Weights of a small transformer language model: LayerNorm before each block.
MLP neurons of a small language model. Each row is named by its layer, matrix (up: input weights) and neuron, and shows model dimensions 32-287. Each number is 128 + 32 x the weight over its row's rms, rounded and kept within 0 to 255. Numbers have three digits each.
After each neuron's rows, "fires on" lists the tokens most often at its 100 highest values on Wikipedia text that the model never trained on.

L10.up172:178175133132120093162128150084168102086144150127104122180145106169146109135145159119137165169094146094119082166161156162101146171087117149149132111095167052104053101153137148135076085141105114126120059150090142174078085131134124127181097100041119121125171192149116127132093077136102101104078141155153200093065199126143099096180096146135119111129165077113116133152126131120158143129146091120204127114104162114143136173143135203157140110100142133073138132130138117106105117123198102111130152165118145175131112168070132123176130172119154166131162098102128146133111147134047155143123162144102128119096066169154150129140156095149148129143112078123126082171100149126083079133134172106124178122124144109124162181102125174128148163147135126094108143081089120134132165195190119
fires on: ",", " and", ")"

L2.up1084:173113109116135050131096135164123103065165144114160122115110154112164153124160162115161160129152126091107084097110131148131164087079136092081147082146191129105171119130156120146116111132154119178119115135155150127137126127122085082172101121135178105108134165162177153144120183118078123144109085142101156156162143151150126123131118177110115163172041121098112133056181144091117139141159121145126134155121124133159126186154123099088115109163197109152122118178142156084082138106136081087166022132110117125095091157144093113149097092106119097080148154148076166079126170143080132134163133118118163161097117190132194128159136108124183122094110203116145118179137115063126139172108139123136133070117116122095134137135140177117176160087124141102102146131054099209112177161101096
fires on: "d", "ing", "s", " running", "ed", " run"

L2.up293:125194115183125151151108135153195101130149122114147125096077183094138152173136125120119097108105093160158110091115072161120128137156127119092079117130113168185115079095194179133124139146176151131106149082164111178122122123158106093140165153063115118138080135171118124109123141119104126127133128130191102103150124142183149112106130166083153165211131149201063144088142154114113216109145115126106080148145155154056120170089109141027102143120124134131185121194148155147127144057104045140114127089070128141114199185141133101104139166086150115161099135161130117109107189112088118153117129081149145147105127146113106106144163111089167099130084197081115154183149072152142160165155073068124115086191136132153059077181142155124112123150100137129093128152068140148082132118094112
fires on: " to", "ed", "ab", "ing", "pt"

L6.up666:133132170119130098185125125110081122171056117143146121112133138119135146087097132118128139070126185072126125129119124124119178152198138189130099123143103154086112103167117162149152086148068102130124114173057121110151165113087072129157165160166122136084144208150058109114103071138165133089110144153126121140223166115151094134131093061094201126149185149119168127074128081144085096135125095094206167127093129151088142100104153148139134134131152105136101113085144110168139113079198197112122163137105147143212098113149191168104086086130130143131128106114117177150120122145089108139101099171139126120162180129115113144135146103067160093090133142141120088140175119158139095088125051127140125084127097150145117116182169083151159138189149152128218110155121126191096161153141096
fires on: ",", " in", "uke", "l", " of"

L2.up106:089126167152082150195143149135139144140132147112102153106132117170114074146095063133150131123122168107114129122131088144125139179114143149078166115070138131163177078110127148123124183145130087192074090143135163148107094147117101127104048149085141118113208160138077134141165126166096115132139144099154064165129108089100079132147151135118166185133182092150121144114177145144127120144143082125126129093126141162186163105118090148154124100110070173091136079171157118192123131112068110111100099194066141073105167108132160109147037112120167088200131082121080097163160141125114125090175122140123073102099137055139131136115135081052161158109162097156071163164145113151144137151139132145145099132130141090151096028071107104128165134142108116139093148145106183107117160119096138
fires on: " war", " Cou", " gen", " cap", " Mary", " War"

L3.up87:130129112239229150184109138126123166115149126153142133087127128082099139128126161119128149151171146124160096110177138095112108149110122103079091125069131070115097148108142112082128142112153118122081192112113168191107063172160100086188123104040102132094095109127128128084125121168128082125162072155145099150147084090060098146151117078114178169139150123162148140125108169120100122134126160159117171089138092175109141106132113164142125182186144142137105108172056124112112129114138134120163096124101165133098152156106067153122082231090128148104162051163081102146145153109155103132150119087137101113163117119198181129146153083138106069042168103131128102117119118107103191165146055155139077073154170121132155179136104191106074139075122120137147172139124110143119120113165094
fires on: ".", "-", ":", "|"

L4.up977:157112096146165129132115149122096125131161110202152130140129162158170152143099110058154124109056079103087150143166141086146124144177116171032153161142128101158165161146103098140141184097138146125140164126125153233102193102143073116167117177095133180109099153151123146145137127130153034110127099097139105116110134141120145147120117109114146180187130166158106114124136107140089087124108128089089078129129098130112118197141204087176140133161127140074104174097143090145112187165089105114139139057131196175114129130103090094134123097143131123149174110128152145095188131137094147040117095081161140118047071116107143110135147182100102165062131138180174163105075132150158096157123136133125085108059079133124109137165101166072153111147178132146117145122146143123109080098116128
fires on: "-", " 0", "ha", " asp", "19", "v"

L6.up1123:165136149105146148113138158160153099108191140122077139147152090093091153147211125154100098131099136083173090097146133142163056113127140188108159129181098125151157092151102111179063111132138120111164067125127177063141173099158118115144129141103071074122126147114045176126112163144126153126122199160096108150151119136080138141110185149143108175128102126077133102138095169102164141153128066090145159156162107121142083123173116165207181143146156182170137099140113095114149122154191120094165084153155177153116144156101142103162068182094131102108143109135090100138140131129102125084134099142134143133113140184105153124139117051072084167113085134131120153169149130127122077163173097121134149114169118119130177152087157118085110215166162144125114124111100106112141109124147043
fires on: ",", " and", "ha", " ha"

L2.up657:102212055096119174102069114123108121093120099178149161104122172075106120097109154115147103139120132165157133135101117121108131122154144118175137128142176089083153168151139122124139124149091161109122105119149165148087112083081105101083112125153102154167108154071165078114170141158131150107086123114111136184138117067079118112171134040201133091175138151108152085143096118122124095097112107116116191100082096110123174181104092180134107107137180083088106094196184135135112104126169100112194180144092131165114114135145075126217116148158117137131174172126121145187090196127160134183119164087190078119136109113182142161112079126122199105167145144137138126084107072104127162158128090144104114120100133132119129163133153102085083081097150091129132109149111039204124107106162164
fires on: "ul", "ur", "t"

L6.up307:137146091169125201155154125113123103141140074142133159190162146106144114201185114161151091100141147164126114076197149104107134125141111174074074129156096096192110078133134141162051078098112176224118153145103154106108157123130162102100139137083100074137108140134124130106096108164224138043134142134109092145135057095097138083130133160127184165197102095090127099146127103129185123084072183148138195089118138093101099143068134161176143152094152148092157111149134134125176130136127151164173103109120121109146174132103163159067119115108124155099090053137114090113096117075143140083151083109096131073124107115184125128092123137133147125155099152162117143127117113184141107146088149151084122104099177114130106110103172107156159135098100070121114161130109113147130096130117078
fires on: ",", "\"", " and", " all", " per"

L6.up917:145183141081053078119134102113095080088157129146156086166175120186051161167133137110090145111082120135109120086159099159153132094123155142104105126132135094121119078106111142136068130162117125109096202124167130093172151101130164134170086143179164093149110116134139150128116154129141098108102078126103090130119132125115159172131095124159125150154071106073115170103113146159095153063156161153114121129136148128151100109119164119119220105142114098109113163112134065181106078143118157086148115107135132092108134203135077143193112168081092201158098157122119127131191128099077087089172077194141124138100085124111131062169181108149168127104120180148167118104149157129167119097139151100056163139148135109178139214139183102091148129187113109151134137102108131122126085135122063
fires on: " a", "/", " |", " km", "ra", " /"

L4.up219:078110109163056067107129128082132166110088164133167072129183121168136119118142127079110087209105145144117145151129151118124115126170130095178131161128154121120106134177104123127093150141130076124149099170102167125145155132179145129107111128156138085148102167089133125136139127091085087094098142151104156142092094114161105104200123106169104161135128062090124089177056171132096099138136160126153165080138140098139120161109147175105150113136079155141129144106138173125174109160117175194108107094115127123115121143135123143163103161144167166190146155146112084089107090079149052090133106104104092075153053103163122087128113122116124123105090169079178140125143154154204112156178087134131178122153191124111165164145103101104137151144109162109080192128169157137141116134024152
fires on: " |", ":", " by", " a", "/"

L9.up1255:145145183133137119139120109111143073123124126065121136136106076182161105185091073133151148132115093136130095096134144130103085134122170095144142169140152093195154100175145120180124089212172121141149152133166150140108126140102101097102077121102167096090184110103120117106095156137196229095142180083109120127164104138139129098106150082124094163157113113131135163158123102167154091118056128138161171143133132093062156073107066144173084143244132107062084138185164156097126103146116139094134160158110091138121106166143115207134116074147103096072217122103114083170167136140167122104119161117049188144146082136115072107124114134189105136122143097116067080126143101131122129163117148132143114122188188155122106109150144179164127178123135131098115134136072118121092088099146116
fires on: " (", ",", " is", " station", " was"

L2.up84:108120147136165101107162138127109112098155121149122085090129139107131136135123141135162088096145130084157132116164147095113124113097096114113143102091163129059097055136149097131054128143104190187102120113107129070113127093124152113134129162151176076185164135138123148167225088113116146161107069124079134105116050109148187074096091185073139097138151128136156123115132124124145120117131146129178161179118127114132133108135142098154149159105153148097123101098110136141064142122145124147144068149128132158105108130129102109117153127180117098134123135173076161151158197152119116181097087125170218192099130126133153098113123161161111112122140115168110126162170094110148141126026131110163089041135172094137145146168165135147147132179051104120154196150079163142111119160107198
fires on: "ed", "d", "s", " run"

L3.up1120:171059121156129188104148093180166136174105089086084104082125127143114129102162111173083141165088148147179142066107151155118119153105179108075146083114193174206082172116125142081185191105142102166175118117119089200147166115159129130098157108066145109093150169100151165100154110193083097147117101162150142096134143110151109081097098144171117146057096115162120121085111143154168133122113115160074148147118156142096113162050136091103129116107189139127145116100111127146171161159166117108129167128137174179106128080161117162145115159096135179150132151117118129102114132149088160176114138102114144088095157129120145115107160129130112146101094136185135118151201113115119117098074143112103146126101099144128114049172170149068107158118142040139121135193081065086137121093138119
fires on: ",", "'", "s", " and", " as"

L10.up594:124125154139167129112183132092099119136037116130190112065070155152119120117170138079109163095117104127154097110164101131111115108092125173133111068163115117110156130104089143046143208141165110105178107166072167122103120155154156103155171130176071185151128173140098141072106170154103063118155131123134112134192152137142158107213117113181135132156121133102114134068065141115170087128108121161163125151179138152195119204155106110105132122127116155146091123047119095158177127103145078067134060133144138171195145160101091097149154155129104120135091088107139153093107110154164089112119108116121106095096125174143115135176094169095137118098170085094085087197181137192091125130085120104153158147112118102090144074096104136094175120133084139131134149093137127174167104134145137
fires on: " in", "\n", "\n\n", "In", "|"

L9.up302:097124135051148130150160147168134170145157091155086197086125109147160087109167174133125140106148117138135130109160148154130126098149095102151058119162099100154162104177119126180087111085080122073159124143122147132170201070133130101108147186142082112053121172137088111137135120109116143128073124134103117022172189126137112137139110124202105060186141131153131115099141119163144112150127110110168084072127132139173174075173104160185132167125101173185140155209140137113133142202121103110128157090166139133108121140093095135189128116166039146113170059121129125174163118189113064120071114166136176145109110130123085172173127166075110123095111096156099118143164145121137064137158175128098105113089043116099138130083123099109140101123090090112137157100146170181219119155126116
fires on: ",", " and", " the"

L2.up459:009113161154073100151152121129130080126147155132152133123129162144111115106126120072139125146132137060155170117147082136221129202120150129083132140147098161149078104146123168082126130170117146127065088132127174152144152187180124118133083155057113121125082094123056180169127121130119101151119085149182131180109165051181107122099105097122119117167078082106135072212104121151133113132104140152132126108186131135116114121093115225146148137125159127135209111141112118169114149091101140107163112120123106117153116121089142149095119170115075175097134079117126116111127143133146157118151085068137083051122094094158195112148127155095149141078144112129114120131126075165112144094153110182160111107109146166119080143182111094118111074084150122092146201122101153133183138147114134
fires on: " war", " War", "mar", " II", "ror", "y"

L2.up389:122148168116153177157129174115173132117078157135118072129160155131107143063087166117090172134132156097152111132118126124142149127124078121236121162155098123153148100076112109077216182115132124124085092197108103133122122173172120173108166118141127070172131097112101136116123115109166124076135076151066105149158137117165126122148119164150149152068209115118109086162145101124078081145107087161100109098111084050107184127178184079072110174093114125115092107154151110120086121121131115125092136122182093118061154167144108133162102119162111082107114112099139126098063183090188101104114157117180135088108191139131097145106127111137061105134113208099095086148094128121160094163119096156140182127137131141134090149136089150185149198122142131124137115130134121110120126106102082
fires on: "st", " round", "mar", "nis", "man", " Winner"

L2.up52:142145127098113058121139168133133127068073172153137148129111094084046105175180126149159141154160127104099144104145117172131081086097130105129094129092195112134112110161145121189047092117071136187155123094127169161129120082148151109153100201109107066114102158187156047130130165108168164145080122136101132171152138124110210120111128206143134123179139149138092188077162106112118112097111122161135134199103099175131063118160129151122159145154166135091147109115149096069121121132146106103196066184143157099100124165088097176097100125161180125125126141122108141096136138102080198069150102066130195154122158170146077110065170143117212129124054120143125144113101137126142103163114085173094127090167125168069104158074142165161119144114101120143151088125108124166100147092101094
fires on: "ing", " there", " them", "ed", "d"

L2.up955:076161136102115117071117146126098145087131154137115149179156162122155165130142150081171126127090166091116114104097120141106127176186176109146129188157174131112169136159111125143106107084164100125119128098081167158129121030094124121125158151185089156122153094100170120091175103096145087113094103228104129193116124134069126210130143153141157153090167096080088140164127119134119099125122184107128101150094092130059114136124109049126132162120093169177109143163119136109118130111165120147184113102157138125127143115134092079108121097111092174135141153097112124083118121098135112144087106149169210130152152132086136119109123078137119034076100118147191110140141143157163185130138132118096084109140092120101118165094166133153160146112095127074165150129199054181157081097088122
fires on: "|", "d", "ed", "ted", " promoted"

L2.up575:108154057111138141102118109136191089044133109163101106143143148140091141179140130128098176147120100193156141125079143139134175125109105131120093105140214136173129177121129120087096123131121129131124158113113137130153121111118136151096084190162085086138158135089128097097156133094093118134128135106148119196185073030099167152128096119104122137098177100130149101098138143054087150123102097158106132096153124140109088122121106117063113141150124159171147134172142100160145098136184193101174124155158104128110121109126183166115059087162116131102178103176136073136137189111112152074097096152159163128125108096187143203132143111116156115172120165116145159132098178096164103148174121114104144080156118070159123121089080153158123082000158166103114131157126125150127105155179119
fires on: "ary", "ly", "t", " Russia", " decre"

L6.up480:125146106137042149150160107107108148092117145116104165073190120129122165095082159115101108136095128104173105072114150157105102106140139083093117139109142054159074117100154143142119124149109146154119165106194108121117095178133174106102137091173134149089104156113128104119167137178093138153110156115147162145159116119149193140158094118073138132087131092150126145135080137114111063123048152102170092115106198134141166116088130127133071166119130105072112142071158100125117144083144128132139142120122082157178157083154153112046094197161155104147134180108099147068138083130142109088112114075085079104140144140084113126166138101163154069153128115147035109120115051192129145174124089120122129117130131134094213142146105169140125154158118160123129130131185156116154158124120123
fires on: ",", " time", " sole", " such"

L4.up390:129130107195115176074141115110167173099085107151189102109126098125116106047104146088124143140184094202062084156123105141147146121108132133146151164136155123173101120127163140196096129164159107072116152099099104100133095150105147097116173105149084116143063169104102124127117126108091164110177124100108161125137171203099092162151133129076105139098097078132181150182084146154121079072176133158122140123157111109045157178101153157111111085160127180079176103161089140161140104164182130159122171135113119162144124095120051087128136070170117096117085079163148117121182143168127153176180132143128105126084124093107115130089102123192146112151083146159116172115109175105135128104147113157099143136090143165111084179200166142127159189179140135119125180088091137052144072099108109
fires on: "^", ":", " Total", " hold", " office"

L2.up43:132148159149087131092110153158138126146154058088158141147100156127105129168190111080146148128143126072178175124121114145082144146170182150118102135094110158138146179120165127135158104126116104112122128182148191117184100173115128124018121111123083105144120123067125196156113111105110113113123148171112111124141101102063170171129094172062161194160160120114108123103104105146144090146085143183077158177079128087078153105140123134078127099142104173178162131113126130114148163120098159121116110098109187112086199116126160156097153062093089153145129089118126180102088121100080092096116156121065141148120157137120125194097118102147135089147079163130181120127167133166163116112133078126151163162152146153142104133100079147141188088075149181171090147104123076139109091133145201
fires on: "ed", "d", " sent", " ed", "reg"

L4.up966:117065069177152084171165133123108139067158116158125120156122163142175163078143204072084108100165178143158127102137145146151145143143160135058090123041121135131084097142135142201126157136122148156110105164101166132131112132172140082129121118069163099136102083124119089214136157055125147154162106164144073168100137145096122146119123130141161148171156133106134124090149109132075137182112136133112095150116098104162127165145088136133115146143110141174085144180061166096179118156080116159114080122108106125157120139126119151138061127132085199162093111177134120079108193133105150096075101119157162142116169098099180121136151173183120082105086107119127100181121088155128172150109124061186109100157096146102103111102163149109130122135135128137078116126123134118081102156138098
fires on: " it", "d", "nd", "ed"

L3.up471:168118142182189122105139104085101152119118111196165127121102150145117188092198123157159178150127100151137096147155120170113157133155150130180113148121189173155147156176169124150169102134110126105102124127110128117042058149108172171118082141086088145046135158144103156089048136122149104164106144142155132143155113127088132126110073103138137098139090108162103091107151184138160101106111106120147180145152114160159141080128175121097109089163106151132111121115112135132202132171143136125173168132068134142179148123103101164100122171097101141095123130116132079179089131115115099139099100069121169155119163090138100137143157080109125098122165147152102157134075090117127086161116108139144157096117226167078202093188056113104183089128123133157149128185091120114111077146121116
fires on: ".", " conv", "-", " reve", "po"

L6.up338:149099069170142158107132098130117095130085036108122160097141128112142187149161142127159169149133150098169079142103180150046116143075119132096175121092166101127118176151104155170115119122148111129146082167150084101117140131144139147132144158127176077145132167145182068115075161148066150058110154137099141103176122172110170066197104106084180123120135132133140160055130152087156190146076144078190135129096095144145150119094164145203057119125137152122146094174094103134174194085137118137130104069096110125156146140051128096093095146130151118088115121129115109149107096141104135094177117126119154148095141075133123169114081131168146180124153170143104071161076120118124126079077045118118097132072116116131106142139128125156143144114146117116149122160153106167153111115179127
fires on: ",", " on", " in", " at", " from"

L2.up570:131161117135234115128129156175129126119124108115121146088162191132074135079099126144107118104116120195112179099154162118109141147128148133138160143150114175113138153094195098150066123089122144111163151177091193147155135139124158078125071091126103091144073105152132060102127117120143083111103025129111151147161168132143131111139157166198122165153139142112141108170083136186174052105138129065119128113095159104099143100156118113201119112129167113139133093165120126147074141135102117130161062109100163125097106080150047118123131115137111126115170182142123122153178186106120120114090137069143124148141105135065141119112140128111078122103125102163126143114136133123078128138103178198133150135104117143060156113152127159125120107088155071113135130109080070151051171162136085
fires on: "ed", "d", " began", "t", "Am"

L10.up763:100100148150141173134179113113129103113110119129171141145138131090140155122146112187168142138114067119182118112199119148080122153122102139148101105102212155165144171106141177090144148108119121193115088113151164110141091108123152096085141139099165091162091111122095132164161123093081139149146032158069127119124125127137135109146125107077173194192118122154116082165179150057143113152153090128151112106161136078109082143106182079186142106139151088130136166094182101109171152163177125107141114183131124144105082117122187108115026134094159131120144105096110131111133143128142130094164113146059133099137069149127117127171098158150180100150154161138139124060091113091139104066119174188064114069145116153114166145132131127141121098128153141047104125090146054121134046121131161
fires on: " (", " |", " 16", "-", "19"

L10.up1170:132101135114070230099145072140105104152110122140123124141078135135123162128110083169124146108093169129084155107143155135084110156119098205132106103042120129148163178169130104118101121131103132143152156147126121115094134121093085109116174100154135127114180110072106127099218160152143095133154089130062199156100085111209106152102114153058123162164142172088151138169115132110099084146118105118194121117060109186157199143114192182093111072128140176146083121130056099099145094098113091182130084142077178151110140160127100210139151156115158109102124151119156150105153159162105145115132085103163143174114110108094111178129146113120080097112195107156070094128175143157128123101105097077133127155119153148118160072134110148088102078132103110104089130172130173097182108046196153
fires on: " of", " in", " de", " +"

L10.up828:142099175162162162122196130134087123068084155102122107094159169159157140114074137123157123160084111133109107188089048116117139142179162138209098101134142075125137088136191075065121125155119110139141105130154158138140144087154118144148104121132110137123157129171113084142112086123136096129169097088077117080119159117155181127160096045107157087144145158185188161087167173152139136111137164160172157134162127097170164148151109100190128105159158105084110134075098168129150129103129122122109059134123104130121101127143145124163114149113129120133123116141131137175184114075176106113175146184116132138125121103145153147115154132149093121141202100063104111116092150179118167148124128120124145096116132067121175199091103074184066102093067150070175095069097165105099119099101125
fires on: " (", "-", "\n\n", " \""

L10.up320:158147128166180132167149117136118101128162155093126145091143129090185121127030079155163031143119100118113112151042161059133073106081099136121132134134126102157110156213099151108178137118122123132107069117126141116145201081146123147089117158098136142127133160165117082156139115147153126168127114151151134127094131122164194095166116103150153104122070156140105105116089127167143114123090056160081131150040106122141099136105230131135087091083153092151113169131144107131159109214164159098122135160153156168055083140137144156157137201104122131213176150129169110141136117164114113151104119088144131074132135133129100168148156168180137159136117090131082120127174125159143150113144144148121129096120101107161232091105122111102095134114111134114136129159144107152157056147174136
fires on: " and", " but", " 3", ",", " 2"

L2.up201:182154055123178127110125102104112081108084113111114047096138156120089110141126110140111137086132126127132097144106117125108142097190164151160109166175149113167166161214139097193166111177117136112115158126126125105125101112132189123127152163183134099106145158111121107095201116161161151095140111163080190128084146113158203145178164150075073137112116074105062109108096152157137090108138089134132094104142172158106142111098085150115109119164110164131057150134113173142109132181231108097149128129147093077090130131185063117145178072106112098111118100112116117185104191110027104176166123160160081161109133106085134133103152151240136137140141114164150131136118118101191082154132161087121125133153134111110102115161139126116145137114159082079132156148089111130131115142140158
fires on: "ed", " st", "d", "ra", "tt", "au"

L10.up325:163149197141211089107112118093087121103126162149150160064118171146089146166111090089164149074086123132118154076129167102138129159148095218138113104167148146095103133067175137083089154155113130169100135147081167174190195081150163131128140156121162150160143117151117155194139158171120111137163214147103127084133165087169164133210141121123111096164168135107109110135112106120165093067119172118108122096155117157172119110119136097157113111057159134074124079084162145134124136117102114110076090053110137112152121167153159185176130120110126126135170087090166112173172069079131088099095122178117074090027118133158182156156094125189130098103127139088109084138155112139076107133079115129101143125092159110133126099141092175111145131103176177124129185131144087140138107105113099
fires on: ".", "\n", "\n\n", " (", "ha"

L2.up82:149125127170148123092136096155193125119209107112106173117095102085115127160147126101154190121125113075069184118100116161132157132170152099109137135068171131104098068080130154149157174134183132138169156106141176136117125145117104105083098097119131166122129136180132130149125107101141130203126135163141086122131212158152149141132124150167143123151136139127078159087140178099087119141121129157134152182093091151111190150127114112057122141145108202126159127197148124105088132109094132113166077131150122149143110143116149154115115063135160142108182186139158069080173175145041143171101121109178135134136147161102099111149137172076156119143114166119102095235100115137077143165157113135111087137145116114098104116154121133117122131134164109083155166074114170174135182155133096
fires on: "ed", "d", " P", "g", "s"

L2.up200:148130092085183099139140133149109094109139109168140079129114138131156126073072064144157120137106140172150101094195115108137134111134098131121104151115122114120136124191066154158089075106166142074125198170106144129137107131162114113157077136097126122101145115098145108127174135173140113132128167090094042067173234141163143140151120127131157123092119185134146169137084112108106171158080100175139168108069201131168119166125078134173146128149130136138121123080156119100127157127170162152127172106151104123156074083157099166133178089145110081115160152137121141131098151101110152170144149094165115116157133153177165112078099106193148122111124127088155130131106176125074141099175067161106101111158115127118097116174102086147077059118144072200127090093137163160081177110102147
fires on: " born", " production", " based", "unc", " syn", " sur"

L9.up32:114146179140114154133090143122131093162149108098083104146138158144130124164116118147129114179154173158138105136093157167143127194138138122177072129118078110153181118135115128139157114177141141119114112114154162129143143134143181090118133084114119084109124084190055088136129119129098141113156111101128080113152126117140143103115104151166174106121124090160146136118108135140198074158093170157164122175113055088103198125179112204126131101109155163080106172124130132170096140184153091098114179094134144084066089189133123152142127168058120110109129088113118193141163143101118135127086145130118157137148047189123145088167166176137133139114070148078093108107081126120186107121134127106135172138159175144135097112154102137198100162124120107179085098173144174099146117119153091
fires on: " was", " on", " is", " Historic", " Wat", " ("

L2.up1089:120117112154148102120126101083069156154126102076116121100135143162167114115137136119175184125194125157103115163130161206054104116127152125067092218168154176074158128108076147152169150113151093150145149136090095156121129085123100121150128125141151119129125073186163164115135146126149033116160086112135069103128088145064137125110161129136148167148088090103053101122161183111120125120120116192164112127123144104147055166138047106165128115084119145123166127138066134197087090166152156180173086137168090088123125121111131139128091134117129090096133169056116119149132101100068081175096101154193108142120129082148138142129121086126118055169114167135153121154179157121157102123151095118082070105132154087127099157156123070159181181091149139130104125136159194127143100159131153
fires on: "ed", "d", "g", "fo", " Cross"

L3.up55:151130098103214122122173174121079107171110097107111126139045119165126123145127117147199122179136111135148103122156156123155128110155144145112121119161161161143153081189121044121050074137163121124116087147085136146127066096153193168141084182104150125127099120103142119145160145112143154128143124108186163148092132156106133115150114146101120131162062133107125154072119125120101111095098084171099112129162125146139172135127095188186155150146147146143060155166059164117113089189175087183130138109139101081108174115144074133169113165111123172127145113072117116115105162056096081148122075153103147140130144129146136103133126156157067087173154151080100149138120080178146182179083101137086159104147130108108132163153133116076106092143135134148096187128103112152151111149113112
fires on: "d", "ed", "e", "I", "ha", "one"

L2.up1242:089198138184153160173105094089118122079158114177217118094083139068085139124120142149167168131144157169205139110139145099122116076175103124124164156128183136170114162080138110112150118137160126140130141154139142150119118108162152126138154052112062113124056145097181105114113146133142105103131094171174151112110111102113114100146082121161125088198158100138148133119095103185119163107144102135138112081160140136165107134106130129107148148135130101126118092110102121151193084126150167120188161133073143083117069137115075159072107173158135056105187108184135146153132143166137110129123100141134138153069162063174164152099155147131112140085092139149114113126143062127115108111166158170056146109090176116088146077114122178143130137114168097154179099169103168072119113145088049
fires on: " can", "-", " round"

L3.up359:103144126105097138167049110140124152137141110107057074156154152155118146174163059146139143102143119118104126168158127212071088124143155132131139145157123152211120144111086111079116175121062125080164157165138136177214175094175190112145140151125121177134106169157190141108076182106147108181134111165105106153122099076098097129106139162142129147112146127102143088109136154120119118114129129112094160146045168109114122151162126104096121138161084072109101150117116125168098192111181144086159161081081187140126127059149142114102088101146142131135118138101129080111148175135102146166136118165108187138156161105143090143143163145096165144075106048123117106112147186185091122135152129105177144181100115145132165135122070129165112115173059129176136144160101068152105154146131169
fires on: "d", "s", "ed", "led", "on"

L10.up1071:127142117106108157045139092125131119062121123143142104096139177164118148134125096080160094114139160139128151194112154141168110154094164139118118124093224150142154138126206155151190103111085167132151034162189118142155138081176134120139156164096105120105113152100056105130136112165131117120167097081073127141117100168140185117083143120168130147176100149161124099118142120137093117076128098154153152182118112101207031085148144147155130116085126174133127143126183100148171107107137117102107073133155175148151091116206055213142116139149136092127141094117177171090145082135188168074162102129093075126063120099150127154152153162111140111144159085142144171089105119127142092117143145121089071099112121113091133058163096147122152129110062070097129132136096153074115128088160102
fires on: " in", "19", "ca"

L6.up220:145138117127099147196159098102114137158120124121141191162156093177143156124117179143109131138136131041132117133066132129121098160097128112119169096123150090119109110106167126185184138178130143136112124130172191101107135124127147125072092133075144105083192131102146112084122103137122131153182087139106115074206132150122117119169065133131162134172148180153135119067131199078100107118098102103098125131104174184117167045071123049156147138105109143115138168120143143130192121110159128129120113102051120118151000074155116140110049143160132184111133172125121101183147137130137100115086171102173149153201115117099130165119137181125146120089118141079074044136123144160096158117140117124166117140123094114154172153168119076112090107146110161104115139108109135133169124228187131
fires on: ",", "ew"

L6.up548:120171148102155148117094095143113135079158185155122141142100135104142101184134132091160141160113130136061114136070150166158174160074110190092123137162085099100165131095112168069111052183104107149148120108147160150140180151150133173187176134133139142125105089107078201132133113199155100111092166088150077194196103093089134092107129118141111131118125061051138119137130097144121113064128185096155133106099146145104113189136112143184124139143104122146120165158105135093117064127077132094123101108105061147131184123151164121191158193156074135206108121137144099094172127126160115118167110120061151100131136227116128125160098164163069060119103148100081101143125178110104128105158108101131104105132174114139120192104108137147150088183093145133117155113099096139151074129133112
fires on: " |", " /", ":"

L3.up224:116109163112117128162116105124142130079129072137168089149137148056090131164126076090148112143146132105136157159117140098151133132161167105164138134098104131152139114184107040104090144088137101138130138141104135126195079117146168113076097161115100104137092089152141152119185147172145119187177076101130081143142109123088095097123114121147193205108113170157134132111113145065072038111127151109054137122101162111168131154110120142086156124134122097137149123123097135116143125115155122102098147129111170162073090104108136123094186119166152189099139128103093168130119127152157136156187096148185180067111179132147118177108123152107144151124160130067094128095096154134141161180137101163137152137107157132143104113155112163095109082133133127087122130165138209132144096146136179
fires on: "r", "on", "er", "s", "at", "ue"

L3.up526:174141104160118117107116170129112124131125154165132116153103182096117186117118112099142149134115109097135137099066121184115140127116168145099092137138212083085126148110162133142117119127130184186145125136104180121086108121157154106093143136154127102083109179161116113176097068123115137172114198130155146123180072168157182108159112112114154149080130131104148162118119049082073117136132044179121086121083178099172163160093074121066141151148170140153090088075157151154124128082152142130170108146160116138131124143145170194135128109120125092171160068147173197123131112112174125095154079109142136137108111128114143113156141093200170153077127131181182162080150126116132143151144119109135103134117057142208134183150160107104101137043191062120051139140138165106123132143103144
fires on: "ly", "ing", " of", " more", "ou", "ru"